{
  "n_kv_head": 6,
  "norm": "rmsnorm",
  "rope_fraction": 1.0,
  "parallel_block": false,
  "optimizer": "muon",
  "beta1": 0.95,
  "lr_head": 0.00337,
  "doc_mask": true,
  "train_tokens": 624900000
}
MLP neurons of a small language model. Each row is named by its layer, matrix (gate and up: input weights; down: output weights) and neuron, and shows model dimensions 528-719. Each number is 128 + 24 x the weight over its row's rms, rounded and kept within 0 to 255. Numbers have three digits each. A neuron's up and down rows have the sign that makes its largest values positive.
After each neuron's rows, "raises" lists the tokens whose logits its output raises most directly, leaving later layers aside.

L5.gate1612:139112167105092155178134114147138147137108151125128151116122145082116103135107101166115132153125088142111109088121109120105122113100139146133091121151150148123129155132157137144095136135178107121094109098141119085096118143157128164139118135173115172158115132139138137107176140146112149130166121110104124128134109103121096129140155116146103156062165114089105106097166132149117100186152093144139128116139141139147159107116125078117113145069105151128113108106141160137102109134091145132105067169111125161120162140162113117105126122170131143113109101140130119140125130135092134082
L5.up1612:109101132089147076145145141079132122124121115122194123119115134154152155154109138121165087151144080135139111049111149138108111131116147144127106152118126120112114125131131122120162137103085117092159133162110130119115103093101103129097108162172108118134139085170154126112147144103113151101130128112079091128138121101128094087132130095124117115149134128102094143100145145090122087153094106166151130141135105185076101181136119133144123149114132107120159088148111166074130103140113132141140112118117093120093154145140159099151106090136158131167129130121105094163129108107120144109
L5.down1612:122166102121133071150151104139130155128137155142156127124101147166104126134158098112129083106157079126107129096084133123108131146155092126144104174132131106126144103127118127114158104174140099126139108118093160117108104130137153134176138106109118157104122117162121139161153133151114126153113148140124110161104089115157118163122168136118154139142099094125103161081136116116127099159161150102164134142121179164095103168189150155122139111157109142141146122130117122125180107103126112094109120119175145090128137118129116127116134113145092171135088084123167117120141168143135139118
raises: "zed", "sis", "zer", "se", "ze"

L5.gate54:155141090165111131178134147177121089138119107128116157134139089103189098132138080135128115159126119080103105118105124092098169138105129082132111104121121143093136147128093095121129161131124103148098114138112143131106174129127128089072117130177113107111109085151126123147142160150147155123120140109161095156136139130119118123138117093158118101169095098120142108103148142180140164130176122118160152146120160122144104118136084151131094159166145102127145105099143107108088137119118101113144105127152117148092084143128080100130116139132123128151133107101147140150181141111171108135
L5.up54:155108091134139122154122078128123124130153105100108120138152129131135057130106081127082116148084127111102114143117107100097111110141116091144106083150167110136098119112087119135148124168142141129153115163171144170116152144145131107129092132126116119115093139136127127093099128150134116121111122123123129132149149100092088121141141092077093103103108114146141123127112143170148140140150139124085132122154101147128109151126184141123122110127132129113098097136126115102121130104074131139128141168144132098143161093110132108142151159133130141144141144093107154152135128132119145098
L5.down54:135160111130106162065120103108123123135119141154125138099105131146154120140106136120114143112091147078128174109119104140141107133151161107115133080116107114122110122108128131108162118129089148116119130142113128155087117094118143134148140173152180072163137102138100093138145167104131105115136134143144093135150127149097131166094164112118135138153102119152144159151143093128124142147105128157148145140118132125161162090139129128118132175116166158134143091123097109158154145136108135106111131151115136147115162142137091173073109136095148129142149112108141102136151104124104105126
raises: "er", "ing", "cing", "do", "ers"

L5.gate931:126127103097156106089159143132134126086102124163144059122116087115104108122138124146157125168106143109144119129161158144162116124128076132071097103114093133159180142094126144120139125108155135113100078170090137088134095128106083087073151093132123174144104095147116160094169108135132125113189134141138125168131123095122106150126164123132149102103129126116133145109106177109114123113123104142092136137098172147144145096142165128111141157081138158149185133114136155088150130146118125109121148153137153206175152107111100132148142125136135137105137169149116119105171110122111115136
L5.up931:134101105112105118082177130103127132137165168123125142141161135146113146122117131120169110159078165167145118110153140154139116133130099136102174108145080110124141134090144153139112113155118134137120105109141131148114144156141101116103117071130154106115117127166157150129141107145102147120116157109079118143119163119125124148171089144141142119125140103146143109125156108126138101097104080110132119129145103154146123150139148175117140135129174159187105131094114115100135117131127114092098145164138169141133135136135130153140093114138138146147107138155128124137169126105154103151
L5.down931:166154094130151146140119115140130126143090105181110131124108124124151111131122167147073102130151133162140113158143158095101096110130173113145120105143128161086106179134143113104104128144095129113113138096115137156156128127123144141106164101121146105130118148148119142112105135143124112145104103099127119123123153113120152114131113121138117143109129143146174143115173099118088123137165119132128128166093046138095075156096151168104149113110100122077127151099109097099111117151102049148119107118173173103058162150119151126096132099087169135190102124093154091114132106136152146118
raises: "'", "’", " having", " does", " want"

L5.gate1856:145167118094137151178154125097138111136154153156141130141126126130093077110117096149120141139133133138174151112147157100149151087138135105067149113145118109149138157133088164145128144128135091129134130119154150095104090162106119122151153111163133132119107127142151141136109131165088109135166080169154135132120114119140150159174145105107159139152133167125078138105124146149109118135086128120097101129118147154119167133118097133130108111121148127123139100128103100101117119113100124072129141113116184154084123095102128138094134087148095100151105105105143134141117103112149081131
L5.up1856:131169079114099147122139174124148095137149118154128128165109096125128113135144122134079117136161145130141137114119141102106155125131136142126150095109129119144143143166117146154122119103152093111144119128132139155123096152126113142124092137164136172142134130131152140183127169116098127192168084091187119149136124058115133167141118103162142136170111106149100161121140149132140089128071096110075114114144120100144130130120107149132117126099142108125118117144119131112124084081144110106131107124154126120102121120125135159113138130097092108165114066093132112063133135139173143171
L5.down1856:105137085124115156101155104178132093131122124115159132181137115098081109159131145107098119127123176153102068092123114098145113150123100126135148119142122144121134116125137129109135117135123147097080137102161096127139081167121119160156161117122121142084149158128146099145117138086118134120161128127125139124115100124136132150144129143177087149112110151093093131096112142116153097158146154104145165140107144136097107067150123113141095146121115134138139152148104116104137130141107130124135104143112138117114142161131180133144143065098135125096140143105113120131180116135126131145
raises: "d", "ds", "w", "able", "hold"

L5.gate1794:105102104105136116115119125117126155144140135168157131128085105133112100117101083155185167174138133136093153170108094103115168162086133135112171149144135137138109120159132135072116146133105161095136145067133123103120138148158133138118132166122115102083153175104150118175148133106097147081171079133104166138158129105128128132105111148140103101168149086132121120117142156128141125096161161112127116079093160145116097109103140097101112122127110154137149114115101086120096102146090145132159124109132167153134151140158131102115152151146128091114139111087111086112158147138172158131
L5.up1794:088090131143134138111110138155134134120141144102103124121114111138109142119120120148104104149082121112120122119122115125117152111114126127133150114135141096135133150127090129094100124094107138147191135106126123111135172150176122169143079173115115139115138156096116093149155129132138111099150133104152178145137155124098162101132150105135133066133153144111099131120104164143111179076154164123151198143114101095141095119100148114125120093160122108135133142098164146145084161115108143125152125105127112139140102144145161140140104101104118151125106093160113176096160163135187098148
L5.down1794:132162073116157146157156124138162128130157065141150132115159102128097146127113157167147102162121142161139152176157081122114106116081166149166158137152135158153130104163107138143136142112167105141141147092127170114083123118146143166092088126158103143122151147125109134120150108130070112122116127138178106146117131124177093088185086118124130107121145105140150140091126136122153155121122196130130086122110096142129140083113126130144077110158113127093173113090150142126132128126112116178090148125103131090097127136114150101084137137124166155124146126132132112162178103089156146146
raises: " dep", " wid", " height", " prof", " di"

L5.gate2354:089127122085148107098122139106166071127101120105120129130138175114116087121199092118101182091145136104128089077143137166122090129127106112103089148110158117150149137147153137164143108106122082137080111144110154143091178157120064131138121162137105161125139122119078089140148124101161170138122135124127111137128173086154095135142115121128112165140098167120143152123147114080153144156144118112088135121142166077177149112132114102142120130137139146143155172144145117122123143122147110115113061147132183134171103099104164104111131119151144123174146151158137109134193115123152146101
L5.up2354:122137126092158143121128118104115052139100130150117117154150111155153157130165101102119150166142111124154111082135138183174142145099064137176130116108148126165117159132115112121134112104097138127148088146127102150136130129097108098118117112154155130099137111160151122160117099117105108119126105100146108080152110146096080067114142112178108103146103145095131134135160141116150157106126119105127112113108154092116124178098118138101124149169094109107168096135154125091107147107095112120152147120098150147124139124104113154125121118108134087141156125160136048113168084104116158145
L5.down2354:126184134142147136155122083127152113154068130128120102146072107113108117104138148109118137099146168109116127140110168133129114136113114122155138131096137059103140127162157116135145131108112126155171141130135100098156102122144110114157116145136131154154164108129126170115183120146161123107110128126161093113101122142107113126159139091153188155145145123121125155159124100105175167088154142128116107162145148177138119137137088133140115090166122095166157098155106119155155109144129107166133135129147165142133117154095159133106098142110182165149137126121130098134155150089117135117
raises: " transl", " \"", " meaning", " means", " English"

L5.gate1425:138105113162156136124109079097135137165166183120196104145111098102138148121121104098110125111106118149086134149142153141120154168070181126141117161136121143130112106099103086128097121108085123113105097149099141096141099124113131165104134158123186185107134139108153136135129150099086146081166113184166141120170152081162109135103099151100064133133118124094104148121137126137134082125137093105102155117086134116094132091097109154137113103103131117085152137090102123069101127113138169124111178134121094139084128101140140112110122121111125182092137099137127097155099147169148126108
L5.up1425:122114173171147123143117098158144092128135108149138116101150087122120106130119128110174139165092141141153116102123130128115151088109155089116140142110126117117156158118132129136134162142107113115121122146130135127175116138122105161137121136116116163134099150121122133162116129139109093153115172121134092100138129099138117162111129132141108093158111125116107122149149135152168108121128123143148122134138112143125156113119135134137125159120123128169135131114126136065139157107118129110139124163143149107134127148161122122136109141108142173087151113160131181111092130119115157150
L5.down1425:149130106124133142122152156134116115144119141138146104144121140132103147114117120156140116146123147164135128092121133129112140102143126158148158120179154139116172067126155138081126142183110158100062130106108163186153135107101139145104113142092151122092149125152123084122127084139164112118098120125148154107129099125138132099156131182094129155186118145131077121106124141158125158130123122129083122112129182083139128113127122114137115178147151092151144118139110065123103148149130135141098105126159127108085112102162148103124087107108114070119120153141133129119109127103159120140
raises: "ds", "hood", "ability", "d", "ef"

L5.gate379:098144155097101135176156122122112140123065136146123148129131114157136178069122121154148136160131131121167155100131116154126159117156151169132116106116151091141121123108121127104139147130123115146118161096100128126133150124132110193093116084155101148109139132098166146130147127111129156096102124092107107116160116120070132113180126126139124122126153139131143131125102155094172132136138158141125153117143150114156144129138130140077152171139121125110119101166122173086140112146116126091149130108107093136093135085105109150123067153144122100152172139155170131137103117117067144127
L5.up379:159115146169121134109122168148114157158154117134119135143126107088145112084116118145095155123114137106157139126140176119136146143109083187174104111116102149131105115164167151125146163082120148100125114112108103120141165166096085107154122112099157131131165163137105114136139146116164155123152166110087133133126109130124131127152151133160079162151107120142118146132119113170141141158133137156150166160159130128137077149121112132124124138122111106136118151087120143146111099153131142175116129047124130082135109120112123154096138143131129146141149113160133092132110162142079154126
L5.down379:122071141140102098111121102125136108144124086123156139141119121114120125119148137109085125122114125129147138132120135117164128119135154107111138067095162134160151163130174126135140132101083134141088131133130121130124114106093079147129128115184150125128153138138117147130131140177123132122118136144140160131136149123142128155137127093120130107129142134141135172140095089103154072108102135150129148110111176114068108168064134109132159101084134141091064138122141142143154148164182117133131133134126159141132136113085138115104153127147159121142155148165161117151087150179092153085
raises: "ness", "ter", "aging", "ci", "ions"

L5.gate2111:109122087110078153140117178130070121127149126094166123112145136103123156150138183137140119143122131121128149152141122085117151104092119110190107132137095142106135153109109102131108136144121152137161136108120172110135170134138146158109117127146120121105119096130138165087140135100105147090085115129146170130134132154107119168089138126135159107126127139114130098150092088177103160145132098157125135141120136112151091132143139129125127105118144149101143103200118112117124129137133084132116095129080147101144128116155131170119087158126153141116148124139130133156102126084099116123
L5.up2111:128094103115125128138118125133128115131123124102146114117126139120130134109108134145092138071141101129139183164149145135138110139171129083141132151112143130109119136118132115145080147151139134123125154172112148087163112115128156146094091146118132117141157141136124143118159150074163147124116141125100157114180145172138100150114142130089144077109133132152128067174111161140159105125144134107139136115124142101158114148132119115150109147111139144149128079129086106090098153176118105112117097110147142123107101109137148130102109144128157153107100122130146100088070150131072145123
L5.down2111:097125143106143137142098155094155122103153134138148143143099138126105112155093105133097151154128125109147158171138083114115131141098152094098175125136117126151132130115128152170090110108148069120125148169091145115083157092124152150097121110157112121116125109108145144062156166111150144144091121136155138119136103128120130150134101134116151155116151121119137111116089104186083111150120082114105133157118130108141088109111151134161135106112141153090131096151100121135127123171136122114120123122104096135151136115113127124106143118109119150106139129145140105107094156147139092095
raises: " court", " trial", " Court", " Judge", " Supreme"

L5.gate1111:125136110141134142169157140133168074090117139139106150170158145157156127146169150094149149125160119122117111130111105146125095122119131118138140107098125120126104110100118121133088137073129159103115120150135168141088153143119124126144148110137107162159119071185144120143126101105115160115100120109154084121130144099134156127141117092097113093140130151174109089185111135075119125131141098130152135192172162145134131128131145097107121160191152083136134145097147077150127104127115141141120107140128142132100107089150106150140136129124130137110102097198145131130130132091160136112
L5.up1111:123123081124106141142087177118162138110109140135130149148145111146115113139138139101162129116123145132138119118137122158111118203170121135101130152141097149089083100092130145104109091105110137122158111123099183148127134112100159109146132101148127156122144115144164137102137095149149171117120076121116133121105149135134145119143119121102162084151149134122127120127177130101117086117132109145124152091166178181154156115141149132131088129161120089091146154099124087116104104116160145107104128105119075121136135116144150109104153117098137123132162094155127175127110101111079092152
L5.down1111:111129120127128166158135178125062098079127129122138128186130150131130117148160101103141189163102123095117099138084119135135107156132118062150113093120091114078074129167131115165114141120133141142131089124131156108156128120146129090120103087106141114144127097065110144170149145129137168097137134139124136132118115098142130139128152081118128088160076098159115110157147139121117120131137163087121087149128148133137141093073158094117110106128122112121138145158110120126098168134115140106168137133146127126179156100161110128120123083106145114130152125110135118141154119159148165137
raises: " $", " 200", " 800", " 60", " twenty"